From a checkpoint of a small transformer trained on Wikipedia: 150M tokens.
MLP neurons of a small language model. Each row is named by its layer, matrix (gate and up: input weights; down: output weights) and neuron, and shows model dimensions 96-191. Each number is 50 + 12 x the weight over its row's rms, rounded and kept within 0 to 99. A neuron's up and down rows have the sign that makes its largest values positive.
After each neuron's rows, "fires after" lists the tokens most often just before its 100 highest values on Wikipedia text that the model never trained on.

L6.gate98:43 43 45 51 63 66 48 33 53 37 55 59 41 50 72 42 74 59 57 71 43 37 71 45 34 61 57 67 50 56 23 56 46 38 61 47 63 31 86 41 43 58 61 55 75 53 39 52 29 50 51 54 40 26 63 49 48 44 66 50 44 41 42 49 56 59 49 57 29 63 45 35 48 53 60 45 52 45 43 63 47 56 61 35 54 58 44 70 39 52 75 45 63 33 36 69
L6.up98:39 64 57 45 51 52 34 38 57 55 34 58 37 52 53 24 44 40 56 41 52 57 27 41 39 53 74 51 47 57 52 46 50 34 66 60 43 56 69 55 48 35 61 37 39 47 58 24 15 47 53 52 43 63 40 51 34 47 60 46 70 46 30 43 66 65 72 38 48 43 58 44 69 37 54 47 54 58 55 36 40 49 36 48 77 56 37 62 53 44 51 41 54 35 34 40
L6.down98:20 67 58 58 44 33 55 65 52 53 32 49 59 53 50 53 32 46 52 53 49 50 90 68 62 42 34 58 40 42 49 43 77 45 44 42 67 68 65 60 62 43 66 29 36 36 60 28 53 62 63 36 35 26 48 36 44 50 34 55 55 27 34 54 53 89 55 36 48 56 53 47 48 39 36 51 52 37 61 46 59 60 59 28 46 44 33 61 43 68 33 47 44 47 64 55
fires after: " |", " No", " to", " L"

L7.gate191:56 60 62 55 40 45 52 51 59 44 53 57 22 46 55 61 46 40 36 67 73 43 55 55 34 55 63 61 35 44 74 39 57 41 57 50 52 43 44 48 35 66 53 45 38 39 33 47 59 46 60 38 46 32 52 32 34 47 46 59 70 63 40 50 57 42 21 35 54 46 57 46 44 41 38 54 45 69 47 47 44 46 49 44 74 43 41 62 52 30 41 59 68 49 50 57
L7.up191:46 52 19 46 43 40 48 38 50 50 43 47 43 61 60 47 35 49 47 62 49 24 55 28 56 61 57 67 38 46 55 36 66 54 45 62 55 40 27 62 50 60 68 38 57 47 77 59 50 43 40 49 51 53 59 23 42 47 44 45 54 61 52 37 53 48 19 48 60 44 55 41 34 52 61 60 60 56 65 60 54 22 58 40 70 22 68 48 44 52 59 46 52 64 44 82
L7.down191:55 57 57 57 54 33 47 76 35 52 40 49 47 70 58 46 43 38 72 34 62 47 54 30 43 65 57 63 44 44 39 65 64 49 58 51 61 49 67 34 36 74 46 57 49 57 80 42 58 60 54 26 62 35 63 59 38 48 40 51 35 47 38 46 55 38 47 50 40 49 60 43 57 45 62 55 57 47 59 64 52 26 54 60 16 27 63 55 29 51 29 60 33 59 71 58
fires after: " |", " University", " Goals", " 2", " 0", " Post"

L5.gate204:48 49 68 43 68 47 35 23 45 39 60 33 60 24 48 35 64 52 62 46 67 52 51 38 40 37 35 36 66 54 24 26 26 47 55 69 44 62 52 75 47 64 32 27 59 37 71 51 45 78 57 59 32 57 62 40 49 59 41 52 64 61 40 28 57 44 49 29 64 33 54 63 82 67 43 50 55 40 60 63 55 52 53 42 43 49 56 39 49 53 43 42 43 51 50 63
L5.up204:74 33 40 58 55 47 60 40 44 32 28 31 59 43 43 32 50 52 56 38 69 47 52 37 40 35 29 50 82 44 28 52 74 41 36 42 58 34 56 63 63 55 43 37 55 41 44 40 26 53 50 52 36 46 49 58 55 32 42 37 65 37 40 51 44 53 55 38 53 58 57 43 46 35 79 76 67 60 45 63 42 35 55 54 42 69 50 42 38 67 57 32 39 52 51 33
L5.down204:49 50 38 62 52 47 56 37 44 52 56 57 52 52 49 44 70 45 53 52 69 44 27 33 62 48 33 41 58 50 40 42 54 47 81 40 65 30 61 60 49 27 43 53 35 45 42 53 47 45 49 64 40 38 63 56 52 68 38 33 68 40 48 45 30 50 69 18 55 49 54 34 37 59 62 49 39 55 49 49 51 50 41 49 21 69 77 67 45 75 56 52 70 62 46 35
fires after: ",", " (", " and", " The"

L5.gate17:51 36 69 45 42 45 54 64 42 47 71 48 55 56 55 32 13 76 63 56 33 49 52 77 41 60 71 43 69 47 42 49 50 57 51 37 62 47 57 47 45 54 49 62 29 61 50 36 39 55 72 63 58 58 65 35 83 49 45 51 59 41 34 46 44 47 65 42 57 43 67 46 45 55 33 65 52 59 55 39 46 57 44 39 79 47 56 37 54 59 38 63 68 43 32 41
L5.up17:39 49 60 42 40 56 41 74 34 57 65 58 74 62 55 58 25 61 65 60 38 57 55 56 24 52 44 43 35 37 41 82 62 59 46 35 40 44 76 53 50 51 45 47 48 61 51 56 51 57 38 82 51 16 41 43 49 61 48 48 51 44 39 55 48 64 70 56 56 65 49 52 54 45 57 39 63 51 60 73 48 41 68 50 58 36 55 37 49 34 59 41 34 43 56 49
L5.down17:52 57 54 47 40 54 53 55 67 84 50 71 53 53 25 36 67 37 36 59 55 64 57 66 35 58 60 50 53 40 51 47 59 61 32 40 30 70 47 43 51 45 53 51 49 43 69 47 59 62 56 55 59 51 27 47 28 57 50 62 72 30 56 72 49 55 68 55 39 54 51 65 52 61 55 39 35 49 48 55 48 45 38 41 35 57 23 42 57 74 45 59 42 07 26 59
fires after: ".", " |", "T"

L6.gate73:38 51 41 43 45 79 50 42 70 62 49 35 49 41 47 60 38 75 48 59 54 43 66 34 62 48 50 50 59 57 46 49 51 53 32 49 38 65 45 51 35 62 52 64 25 40 47 44 52 50 32 64 53 68 43 36 46 40 32 33 50 46 51 68 75 54 46 61 44 67 56 51 56 48 65 58 42 48 34 35 50 59 63 60 33 51 23 52 50 37 36 36 40 55 27 29
L6.up73:59 24 60 43 51 75 49 34 62 43 36 47 43 55 62 46 56 84 57 45 43 42 59 35 49 53 51 49 46 64 33 43 51 62 61 62 55 57 59 54 62 67 51 39 29 50 52 48 42 59 54 65 54 61 37 71 63 49 33 52 54 48 61 59 58 47 29 67 46 56 41 48 38 36 48 60 36 54 36 51 66 35 39 45 26 54 63 51 51 40 47 69 39 49 32 50
L6.down73:50 47 57 43 31 68 44 64 75 68 41 30 63 54 53 53 55 41 48 66 55 50 52 40 69 41 32 37 51 61 22 63 66 50 61 51 53 56 52 49 33 54 39 59 73 53 41 56 63 39 56 29 58 64 43 33 32 37 36 48 34 46 43 49 69 69 66 65 59 51 54 54 54 52 58 48 25 51 38 55 48 63 52 54 36 46 45 62 40 80 29 41 33 43 74 65
fires after: "'", " to", " in"

L5.gate111:62 50 37 40 67 51 43 65 53 64 53 54 48 31 77 55 43 71 43 44 76 49 42 64 72 36 45 58 35 40 74 67 44 57 53 56 57 41 50 55 39 62 26 34 40 65 38 52 39 74 81 50 36 44 51 46 47 56 50 60 28 57 27 54 39 27 54 53 48 41 51 75 56 62 37 57 31 53 74 37 64 60 56 46 61 46 66 65 35 53 56 77 56 39 48 40
L5.up111:66 39 55 50 67 30 60 68 45 56 45 58 35 28 60 49 57 57 60 61 62 66 54 63 36 68 36 31 55 32 54 52 46 50 50 56 52 58 48 43 60 43 50 54 59 53 22 45 35 50 65 60 57 46 40 43 32 29 42 40 33 50 48 69 41 40 57 59 29 32 44 48 62 74 69 39 54 40 59 19 60 42 55 31 54 55 51 40 64 41 42 38 58 59 43 54
L5.down111:56 52 54 21 56 47 42 49 61 62 37 55 62 43 56 69 58 45 61 67 45 58 61 72 45 42 50 40 61 38 43 58 45 46 34 24 42 56 38 51 45 51 39 48 32 20 56 50 60 47 38 35 48 58 38 50 62 52 46 40 56 47 37 66 38 49 71 58 47 62 25 39 66 32 53 44 45 46 54 34 66 19 73 71 57 48 55 51 65 49 48 51 50 73 56 34
fires after: " (", "-"

L7.gate161:68 43 43 63 55 44 66 46 46 34 56 58 54 67 50 43 71 50 40 44 50 48 35 50 49 33 43 52 57 54 54 57 19 64 62 55 42 29 59 52 52 42 47 70 43 66 49 47 50 57 64 75 49 54 39 68 52 53 46 55 33 61 68 41 57 78 28 42 47 51 57 69 47 50 61 54 65 49 66 56 57 62 64 51 45 60 43 42 18 40 45 48 50 54 51 44
L7.up161:66 46 44 37 51 42 62 40 40 54 52 54 54 59 56 45 46 35 44 45 50 56 46 37 52 51 45 30 59 48 62 47 80 33 52 46 52 57 65 45 59 58 42 39 51 48 34 56 63 43 47 55 53 56 40 54 42 64 44 48 48 68 68 64 55 49 44 44 38 70 41 46 68 34 36 36 47 45 63 44 51 61 81 53 54 44 37 28 55 59 43 73 85 61 52 48
L7.down161:38 36 56 57 56 23 51 48 50 29 42 54 44 22 50 73 67 51 64 44 47 58 52 53 52 64 54 50 67 34 64 43 29 47 44 62 53 39 26 45 27 48 51 65 44 68 61 61 43 53 43 50 45 39 71 38 58 59 31 50 35 89 46 59 67 45 53 52 49 43 06 52 37 49 51 55 62 52 45 39 54 71 53 70 63 38 54 67 56 53 59 62 58 25 62 55
fires after: ",", " St"

L6.gate20:58 44 56 38 63 72 32 51 53 54 46 45 31 41 41 70 49 44 47 58 55 32 50 41 59 50 56 35 63 43 42 41 52 27 62 33 45 69 51 59 54 52 48 58 76 68 46 73 34 74 51 21 46 42 58 47 49 44 38 47 59 26 47 35 48 48 43 58 42 71 21 47 57 41 47 43 50 44 73 38 52 58 50 43 51 40 65 63 58 56 44 31 49 63 69 36
L6.up20:53 44 56 35 57 39 50 41 54 53 46 46 40 51 61 29 43 41 55 33 60 27 27 43 62 63 49 35 48 57 63 71 48 42 50 48 53 28 40 25 31 37 43 56 52 81 62 65 59 42 57 66 47 36 56 42 44 46 34 26 44 46 48 49 43 48 44 51 41 58 42 63 53 28 47 44 42 55 43 50 56 44 49 61 46 55 35 57 49 38 52 14 53 46 51 58
L6.down20:30 58 40 33 50 57 26 49 48 36 35 33 66 83 32 56 56 37 76 56 43 70 49 46 71 45 43 52 52 47 38 60 65 45 48 61 48 48 63 47 47 39 56 66 41 65 42 50 44 51 56 42 34 64 63 63 59 50 53 54 60 33 42 58 42 66 60 48 46 66 53 54 69 72 56 62 58 49 44 58 60 36 32 54 48 47 40 32 38 61 32 85 69 43 55 74
fires after: "'", " 3", " 5", " Ber", " 4", " fa"

L6.gate63:49 64 48 83 37 65 27 29 77 75 50 68 42 46 47 59 34 64 27 56 58 57 75 36 56 78 50 33 60 86 35 41 62 38 54 42 73 45 59 23 45 48 37 73 49 59 46 32 43 62 58 57 46 31 65 49 33 45 45 39 51 66 43 38 47 44 44 48 55 55 44 68 52 47 58 56 41 57 64 47 48 32 62 37 45 61 56 38 50 57 52 56 59 29 24 46
L6.up63:67 41 42 51 52 46 61 60 60 51 38 58 30 46 65 46 67 52 53 43 45 47 44 43 52 53 39 62 66 56 49 52 59 35 41 21 44 58 55 31 48 44 42 42 48 37 38 42 48 46 47 47 35 52 54 48 42 62 34 59 32 46 44 79 42 69 41 44 37 57 60 59 77 20 48 43 48 61 37 46 64 29 64 53 50 59 41 75 62 47 56 55 60 28 64 54
L6.down63:60 73 65 39 65 42 37 52 47 59 37 57 50 63 52 54 64 53 42 67 38 48 36 68 36 46 42 43 57 48 46 33 64 52 51 41 26 57 59 40 58 43 41 59 38 70 56 41 62 48 73 23 21 47 57 60 44 48 59 56 53 28 54 43 36 71 53 51 47 50 20 46 66 51 53 35 34 47 62 52 56 42 64 64 23 48 62 42 60 61 61 46 47 52 69 51
fires after: "-", "s", "p", " (", "ns"

L2.gate178:52 43 42 49 60 72 40 64 53 71 43 69 48 33 62 69 44 56 54 49 42 40 39 58 63 70 75 62 46 47 49 69 32 58 33 64 43 33 39 46 17 61 63 30 38 69 58 50 47 49 47 44 64 51 55 84 56 63 56 66 59 57 61 38 43 42 64 49 60 38 43 61 39 67 29 59 34 60 53 51 50 62 44 70 53 50 62 44 34 41 52 56 46 24 41 50
L2.up178:62 42 57 59 46 64 45 59 51 52 44 58 28 54 45 47 60 48 48 32 52 42 42 42 45 60 55 44 46 45 42 50 46 70 43 45 60 56 46 22 34 48 58 33 52 79 45 29 58 49 44 38 58 61 34 81 58 46 56 58 29 44 39 48 49 40 60 50 63 20 52 43 47 75 44 58 45 55 58 64 55 60 44 56 55 52 55 41 67 37 63 62 36 23 59 57
L2.down178:30 42 50 46 44 56 51 38 56 42 54 83 52 49 59 59 46 51 47 42 54 71 62 69 52 44 59 64 59 59 50 50 56 67 39 51 42 36 42 56 30 53 52 50 57 54 47 73 44 55 20 20 62 39 66 51 50 59 60 64 57 79 42 61 55 61 39 50 65 34 38 33 51 46 60 43 61 69 38 56 53 39 51 59 44 43 57 42 59 56 41 45 42 49 35 36
fires after: "."

L8.gate30:45 50 49 56 51 69 43 51 54 45 57 66 33 62 50 38 45 43 60 62 45 47 61 43 61 57 55 49 59 68 37 33 70 58 49 66 61 43 60 50 40 57 64 78 75 62 65 42 60 68 51 43 36 47 48 55 31 52 37 36 39 23 38 58 70 40 37 33 41 53 39 40 30 48 49 55 72 64 49 69 54 63 44 61 50 59 61 38 52 55 41 37 50 30 52 25
L8.up30:49 55 70 51 44 53 56 53 53 47 50 55 51 62 49 55 62 56 56 55 71 55 51 33 63 65 53 29 56 42 58 31 54 50 30 55 42 37 52 41 47 66 36 32 58 41 45 45 60 68 61 55 78 60 51 64 74 44 48 67 41 37 70 30 62 47 46 36 78 49 59 69 37 54 51 38 67 39 51 49 68 84 55 38 54 34 50 52 49 38 51 38 50 79 35 35
L8.down30:49 57 49 42 71 49 66 52 27 42 46 72 52 13 42 44 54 54 50 50 76 50 57 61 23 50 44 55 51 43 47 54 70 54 50 43 42 38 53 59 44 49 27 40 56 69 44 60 58 42 51 34 83 45 50 46 41 39 58 47 44 38 62 31 39 40 59 44 42 26 60 47 54 50 47 44 40 54 47 39 51 41 60 55 52 45 54 36 47 49 40 45 42 70 56 42
fires after: " |", "|", "-"

L2.gate130:53 38 66 51 41 53 46 53 46 44 33 57 70 44 62 30 65 38 33 28 70 56 41 49 38 33 73 62 54 57 43 32 56 53 57 45 27 29 38 45 32 49 58 59 59 57 42 50 48 46 57 59 37 54 43 42 37 77 54 37 58 61 52 80 59 36 45 57 58 56 34 50 70 50 60 62 61 61 53 41 41 45 32 29 55 43 51 54 37 37 44 31 40 55 40 41
L2.up130:52 50 64 53 49 45 44 46 47 43 50 55 40 35 51 30 48 65 40 40 76 73 57 73 51 30 35 35 62 40 62 34 61 58 64 60 58 61 64 41 55 54 60 54 60 41 54 49 51 65 41 53 61 31 70 32 58 59 28 26 37 51 56 69 46 35 51 46 36 61 48 48 74 47 37 48 50 58 57 48 66 57 45 46 31 42 43 37 45 28 44 52 49 55 52 50
L2.down130:61 53 49 40 51 52 57 38 64 52 55 37 51 39 49 44 51 47 58 53 39 68 52 44 63 45 61 55 53 52 42 50 40 47 26 64 65 60 53 37 56 52 42 35 54 53 44 57 32 63 38 40 54 79 60 45 58 42 46 69 50 51 36 43 32 58 56 44 64 50 62 38 48 39 45 36 36 61 34 77 61 59 89 35 49 48 43 41 65 50 64 54 54 56 63 46
fires after: "-", " |", " term", " Str"

L2.gate45:44 30 52 61 22 43 55 48 41 33 67 57 63 34 43 82 60 65 45 38 59 57 56 47 39 46 52 58 47 29 35 42 50 48 28 38 36 70 67 53 47 56 49 67 50 49 47 48 46 46 52 68 56 38 64 46 49 59 64 47 46 76 45 37 63 50 44 61 74 57 31 43 39 52 37 59 56 37 62 60 37 50 58 48 60 33 38 41 52 50 52 27 38 60 54 55
L2.up45:46 47 55 42 43 59 79 38 33 69 76 74 37 74 56 58 64 52 69 57 37 47 49 28 57 54 49 42 40 42 42 27 57 73 38 49 50 38 37 63 67 55 32 38 48 47 43 44 47 54 57 45 67 52 52 64 66 70 60 39 53 53 44 58 51 54 45 60 44 73 65 51 38 59 49 29 48 59 38 64 26 58 42 61 90 26 53 36 57 59 37 66 52 72 43 43
L2.down45:42 31 44 49 86 43 31 37 29 49 29 49 48 56 47 37 22 44 45 48 54 38 60 63 33 60 50 49 42 50 63 72 61 61 56 51 59 48 49 44 34 48 50 38 41 61 22 47 47 45 31 47 66 37 35 60 48 13 46 49 56 54 44 40 43 47 43 47 53 40 41 51 37 58 43 64 44 60 46 48 55 50 53 63 46 43 61 56 46 56 68 54 44 50 59 43
fires after: "."